config.toml
n_layer = 16
d_model = 256
n_head = 4
n_kv_head = 4
head_dim = 64
d_mlp = 704
vocab_size = 8192
activation = "swiglu"
norm = "rmsnorm"
norm_place = "pre"
norm_eps = 1e-05
positions = "rope"
rope_base = 10000.0
rope_fraction = 1.0
qk_norm = false
attn_scale = 0.125
bias = "all"
tie_embeddings = true
parallel_block = false
init = "uniform"
init_std_qkv = 0.0284
init_std_o = 0.0
init_std_up = 0.0284
init_std_down = 0.0
optimizer = "muon"
lr = 0.00702
lr_mult_o = 1.41
beta1 = 0.93
lr_head = 0.0093
grad_clip = 0.5
warmup_steps = 200
schedule = "wsd"
decay_fraction = 0.691
decay_shape = "linear"
final_lr_fraction = 0.0
batch_tokens = 65536
seq_len = 1024
doc_mask = true
train_tokens = 609300000
steps = 9298
dataset = "wikipedia_en"
MLP neurons of a small language model. Each row is named by its layer, matrix (gate and up: input weights) and neuron, and shows model dimensions 144-239. Each number is 128 + 32 x the weight over its row's rms, rounded and kept within 0 to 255. Numbers have three digits each. A neuron's up and down rows have the sign that makes its largest values positive.
Before each neuron's rows, "fires on" lists the tokens most often at its 100 highest values on Wikipedia text that the model never trained on. A number after a token or word is its count.

fires on: " where" 40, " when" 18, " When" 13, " x" 5, "When" 4, "0" 4
L4.gate67:088125128138132124174092136100140134085114145123113094137135125093093146098109116118130108113138049142111099192160111049118134147109121142128076118144095125134143115132104142107101143155160085129152122153064129157138123072109131153110119131170181123117109085159100172128118099079125117137
L4.up67:101136148140115110077211157122168121102148110038155080118143075177095135145126122105127096151090054135065098099095113114098128115123160156132182161106063159158111133123138119131147115093041127202071085113113143188151134074115091120167072057075127141123146122088119129140130158086084129123

fires on: "s" 24, "–" 23, "2" 9, "9" 9, " of" 5
L10.gate293:142078099105097080083047060104141104118135107125171169133143131141165136140075188111155174134195140160106097180101092123085104150073153116156153185183053118116177108137066130104095138083140108104118100122139163109124160133117129178144086132179132138126167149150144098130132119086127184139
L10.up293:100140130092068148118146092125128142150149082173094126154124166126189094172165122087031152075163141179121136146135132125137142106134176154135123122113144129123142161204171081162136149125172025124102083140175111079118129128143189098105174070131119179129140119163182147126125090082094121130

fires on: "vi" 45, " began" 18, " of" 9, "s" 5, "gun" 4, " out" 4
L2.gate478:103146144147116115131136200101210143127060057098108201142125120165130105084196122118185179117141083115109118119114123124118135163154090157106096167179124098182133122112110083137143132135181143126127111130105098103122140150183153121110113100219131153151172116136149141158089116127116089149
L2.up478:112134189191111127107138102136162180152094088129107126132100086077123063122133085116087096121119084172102142156098110138140065178090091096088128144130080144212104119096116155147081180159079096119161098170158073101149179155154126100118147102207077123168164123185175110147129108143129069092

fires on: " of" 39, "ing" 10, "," 9, "en" 7, ":" 6, "in" 6
L5.gate51:161144108115168093177111098179164159142146114199118150142117158158073104194137125145065149195139195093126108073142183122061158132148133150124107162144127116209121116145117105144144121192163108063119159111132160163179119151145131087151146151146119083174058111151082128108114080080120138089
L5.up51:126143081112126098171106085125112104160136176159080149122133165116071120169142143158148152138147150117159189185097142074125144109115178101169140155133147174247091145117086143150153106204150144118141144127082123121150095110120120120156158076147133097132130119116089115056146132175156089107

fires on: "\n" 92
L11.gate238:079124124150129134152131129127166155107135129172095103130105135120151165153207096107182146116138104091121086056122074167075121141126127131101149097129090109102125133114058100104223138187181153176114133181147100161148140138113120111115150112108119134080128153124069105120170147106143116143
L11.up238:105142193108108111132134147084144128151149110049165107163097122137138167091088163114150097111117117116170118198120116062113170121158167106150069106132105149078155136118096126177120111145071165135110064148120066110147166153162128122083140180108148173147106129093195103098082149113255128121

fires on: "9" 54, "al" 22, "6" 11, "7" 5, "4" 5
L2.gate157:070140098127154045188128086080023160127149145087094166152101161089192111132109137158077159130189167151149197129113067141122144141127133185058132086170126101105182116124122149149111083099121125122148185073135107108155088153074129146144133150114182110139136140113165146141148151219129144147
L2.up157:108147178191135219173123081185160170133121091125079129141112123130098138096151134122082119121130166085082186123097113127140129118111136133136172118089135080124119123105129122136142108117074142154156123180171115134119192153106081126130079114140080088106093130149181076090153157088149182125

fires on: " same" 23, " of" 18, " next" 15, " season" 9, "ing" 7, "9" 6
L3.gate444:165133183077138174165092085109164176170137098074148195140087107200100093135124097161094169146185092137127145109130108151136097142086149124152146173085119102117213120092116134111099165107159151136116113173093137088097120121179193102114142150089001118166142170143061133133136078110144071139
L3.up444:106166148102150161124096099113186127135145051142137093147169172147172070193143144128110174175131117172134104183169066172106133142126169180098107124073177148070143137167123127164176105123136098105133156178153150112118114140111192095160141134095092131114045127161133101108168085166160106109

fires on: "s" 14, " stage" 11, " round" 10, " m" 10, "final" 8, "at" 6
L4.gate61:158120167078114121140108057165116171086091171157092128186113113077195119072136153139120111161174120112112135080082115123171027140089169169182126123133093088129117079185146135115140118108109139134134151115135124093159141141098120123126180146140128081140141062169113111109148197106109063123
L4.up61:138163169133105102185114146102107089131118093156091124035159116108146137099099098112086139190123130181128201089125137127115079160101103107133097128097189133119107075172121050142123109084153173146148125093139158096170127127088128108164201081155135138131130129179087127119148115168130131187

fires on: " of" 30, "." 18, " at" 13, " Senate" 7, " Washington" 7
L3.gate361:130128115115096091056066130152131125174148138128137088090077122149092146055094143100147118049099181173109119148158142153158135055188124174179139156171133137118160153195100115187128097123109123122109094201100063121088078160101150127109121096128171078161160173095110120083102097126086139137
L3.up361:096162145101176174081105133085127191119140133078182135156049128163156097085135142157136192103114148170104122100118125098154083092163139133164152129112122164105114141125104073155111085142082136119156106140162127137116139092086153116144098116107157117182149121134058186070104058131122115124

fires on: " " 53, "\n" 11, "1" 5, "–" 4
L12.gate408:117154165170157112105165157148208136122154148107125091104080197084147127122089099102141165146097098126159166105103184071121142143168179100153166157151073136158145152135100088174157142161137117079091159091120131119071156119103173161155103118104057119106155146085156101110148104157197082136
L12.up408:172111084094170081101132141129127144143114187113089099145122200114136143092178135095090037146177129139161158179119132123143132125148136119131173091176151135153166116113097111156156148147085121169171178184100113108088180101117125166133126088150098111148122130110196139152164161136080130121

fires on: " =" 48, " consists" 7, " has" 6, "com" 6
L3.gate614:125058074094142103151089165157101179062117145136168156135142143073081134108101096139057114089096115105136171057122152122166170130106188045087122086089167175141161156166059130162123107194115174140125144104121124109111156105113108130130196164064097115138110135110086102170118121163099121147
L3.up614:130109127177127157129125129026139144133091168109134080139135111130157160088158147062116109090176155146133071103070069137174073102121146135058118095116109139132121188156121085141135146138100087152151137124177181128091166123075120141116138089128097121176159166096180127079115123122121173144

fires on: " D" 27, "3" 12, "4" 10, "-" 9, "6" 8
L13.gate523:132116154124089108080082110099120138169154178159107136140146125106128122152092137072121174071106123140113148075143130114129066105151202168064162114122111136126190137107101160160104145118130150140170095132148075128136055150120109198124098170163113147090149068121099147155109068137072079149
L13.up523:050144129176183154161134088118113160174131094168112114140187089093142139093121155135128156117209085136131155133136119090057158165053097110144144149066148105050162151096147160150113139126125127091191134133156141079102130106120148139150070109120120103121124151123160137091096148097059114137

fires on: " " 40, "-" 13, "2" 10, "\n" 8, "1" 7
L13.gate337:182138097124120157135128162120212107137134170103175160137099130112134135119173126118127104089117069132171093160108152119113111067163128123137214121143108138147157099078134087124137140177163097098121123155118148164111137137119084149110114061075110135087187150091141107094143143158146146111
L13.up337:133189077102132077085123108094171150143172155129154106152126199092144069127144113099132162120123078139169076110032123095118094102100125152130077180148150157143206106110103102108077090180087103104163144096118135171141105108144129141160073144139106102184101139126157128103147138122156135121

fires on: "---|---|---|---|" 20, "|---|---|" 15, "|---|" 14, "|" 9, "|---|---|---|" 4
L10.gate644:177078128117099173105123155121094157118128062159124099169178182133036109125112149086119108156151124154072200107116151094123128171205130087144107117134100168124140100126165083137136082151188107162137107148174118123109162128093120149148111168140193116097065102132120107158152136166143136135
L10.up644:102167187083171110086162091061109135095123162137074128118108137106089112125157137113150096144079130069163155073058079101193146154043109148192110177117131057150182132066132141097092053152140124152086110091151098085138126136057137151144108094118150142199141154171172160122189131144150103133

fires on: "s" 15, "ly" 12, "st" 7, "ed" 7, "g" 6, "ised" 5
L5.gate170:139140107140088090087147145105139082077143133173118108118138113150093110122129156081197132128161094181151130102115175104032077118209127153097112174126142155114143149127150141125140159133133150143141148137121119117107165159112171143093116078202047109120178145151137084132128107145199086098
L5.up170:152160126077192114066131101089131165158110136164175149122055162148119126149119096147140099103143148192154167119165076185087109168150131072174097160168175152151147128151086137203126137125092163120067154150147142152133093195163124076099114169128172101105137138164124100174090142119176112184

fires on: " York" 17, " N" 14, "." 11, "gu" 7, "N" 7, " Vi" 6
L11.gate241:116160125082215142121081171088104159146206156094134150154074146130114124140084118135195140116148092125125136087179192078092142102167109120148102052123144128151107052107138146075110154136158172115107087127155099119194057124137146112114108119138151145112178119152127149064067143173095140094
L11.up241:136116163115048139092088140126124101124097130102072120089120116076136117116180119089146105148136087134120109146130134113118140131146157107149105113159054000086120078140144161057124150093105161115130082111109123113054145131125094155182105126134137124092142188077120114124092075163175135109

fires on: " over" 24, " of" 19, " than" 17, " about" 12, " to" 6, "approximately" 5
L6.gate699:125159113190124122185117132171159114130192057188106153078160136094142162096184111141133121130134184165107138109189127126145170128127055108128148130111121150099105149114164150128088071163135093159109160117130112146187134151101140180137085106174144150114144134095076100157134096133144102194
L6.up699:111134116168111120168096089127141200123150154154098106125149102112184114091118076092157135150109163163143126125117151126143113069065108130137142214172104115173113151112181117129164144136140123150109103080115124104136149110086066067088120162050166174153124172112172109154151084116121086094

fires on: " U" 42, "U" 16, " N" 5, "N" 4
L10.gate67:129157108156154106072110155152117195151149156116130061110124148139155098132114110164166099121135125145096128184120185152102117125075148147130128155103096122126118116137075120140128110073159172144156097080086084184124117118146157141175141071088179150106165174093117113094128105146089096111
L10.up67:169160171102143123126113134143118183100127116106178124099057132095106126155151122104133101141165157186087081185126111155121123071156135139124114159156144043142087125110146156098122119067093078127156092094125132134133188102102137120143085159127155138168081111052134164097100118168149114176

fires on: "ing" 73, "ed" 9, "en" 5
L6.gate20:114150050166127135086121166110131110104168137151113146101149125078107117134161135105190135140120205144147167134104131112112075128134129143124111150048075209108185090156148132091096177137143110077198090151157086107187101153172132132182091157172100105161139105135120120128183089137135109087
L6.up20:156125065072131145100097157133112179134091106218139087183130163144094130086139090203095155095107119121119078196150114144103092129141112146085071103118080072124143101119099093120124173118145128106081089102099107134122147119130100138129134160102154150115077144119135144151126155115152158153

fires on: "8" 32, "ing" 22, "ough" 14, "ian" 11
L2.gate548:154128122099157094129147117082186176117135132167098141125156119158078162098095089089170164133193096130132154133106149100131158095123113176109082158078087071164219115115202101090136180129107133065205198112106118167172131099123160102124180151181109093155145133169076136057121111099124147077
L2.up548:171078095110143059073147113105152115165129060144127146175122167091125120143119085122155142152191123105159144132096142138138136116133134114115159134148103131174122164107122109128110102178076133097162150102122087123155140138123146136128168135069163103190219136168134151091146051150171151013

fires on: " of" 68, "en" 12
L5.gate678:178153047133167103133080176134090107164199157169170183101108116100108145174112163079091106180082125179104141084084146115136128120127170113158138200107114148105095116135118126153163111159124125095128148140121101118123204177117149124130171109174161108099125136129101088127114117153148083113
L5.up678:146122090119184109165133096068112098166181144113131174092163105119112140134121119123161151160145150101066168097134183122114116171016123138139180148141074154139099122149134131118111150165069255071108111110090149158120103068154163107115176135100101141148146107160089133158126175101161125138

fires on: " over" 19, " than" 17, " about" 11, " next" 7, "approximately" 5, " almost" 5
L10.gate344:150135142135118189180134142164139142104142113149136154073139100181112100120135166097106122118115154129042145103132093114114101108125117122121123143165167115109208109109116148168113101202182102110148118098069126152107097159134056110087106102089214165153126184123141192099121104099120091083
L10.up344:114096140125144143161128120168135230090111079143100180132141098132184171101087100112131090130121121149124157110195123163113149109165143094084086125171083131192109116088133119184090171188153059143171147120080115125183147068094115099146140132113199126112142165164114080124089059150111128119

fires on: "\n" 48, "gra" 9, "re" 6, "ro" 4, "po" 4
L6.gate473:101060112172068186179161144113111173162151155126110177119115164141120095117122129139091170116132154166138140110074131111136076155121090159178110081099096148106137106109099084116188119231162132155187106139202068163123156125094127054104134169101087088227143137117072106150073083153151135137
L6.up473:142161134126174147145136173078132173111106086168143149090076100152099102083127106139104068113127116191119096188196155124137185129085103129075134101101113114109176170136147104136116086155111124129162118101132118135178205073124142166118128132114209130099128129110161106086153184172135151130

fires on: " of" 26, " began" 17, " started" 10, " from" 9, "gun" 4, "ed" 4
L4.gate400:090173118178170104158131126080145140152084114104166165095110107147117128195161107163130154153103121166113132106159091127105117130110083143093114071145130190130119117092113104140151123073153122178166146129082126174078148123111112107167063143167112171179142063136170076142117159101159100128
L4.up400:098134161117138145145160163214122104074145102122136121118110105156141064157132102104183138147101121139096143159117118181133129094133064164092157157148072071160111083136129074118145151097171114128113062126154006147096160096124147125115037129114101091187150115201101077095129184063151116173

fires on: "'" 27, "." 19, "s" 17, " m" 6, "–" 4, " million" 4
L11.gate454:210136110076161136208153124152137114068108113146145168168185112162112083131126096140135162152173125131142120152122122149230150116074126190196102164094163061160052166144194146107125169076123086149137180118096164146132152120114139098138137126104158117153102117146109194127120198178104128178
L11.up454:135126162107129113136146088194117109186100034132107153128101110133098080181108146088129104141155056128092168141094133116111077143117104092145151122160160112120068066048105106156100152114166159097168139135156157139113164121076134132100118148096104149128144144133092121118103096141139125107

fires on: " —" 39, ":" 24, " –" 11, "—" 10, " \\" 5, " would" 4
L3.gate132:113138137192172145143164148104116088071099147110109182144142114104143149122099162132119121144128090087142119113141162100062089082161125119127164122139096120075127122172104141133136154113129121115073132140151144128190117199144131135169113115201104170097115118050091123092164135146122139129
L3.up132:145134120211136141156142135152112152155156128122050186101176129142130176110103174117117120176080128127139151127111137097084106147098176125149137136123134165117115179156114117166129164124125094182159126137118227113113154171106173163111094131138162142072066111123087131125113090114160184134

fires on: "ly" 20, " than" 18, " since" 12, " currently" 6, " almost" 5, "approximately" 5
L3.gate503:101157082187103119158146183148131127123170097163116118152099105112167182065157139104134082090100117193183111081133111153163114110138073118144092134155156151110098120102157191195155144143109132163114100094125156096132152099140112155130140077075126096134180144092144155135129195075150124206
L3.up503:093072117133141201138188113144171074175160130125120125113111119118175114085173136127186132095105105118105108140128059125046122087112129133183118162191091089136127095126148127189082119145109082131118087132081205097084086124160100133110086174140172113062094143110161092127129127087158108073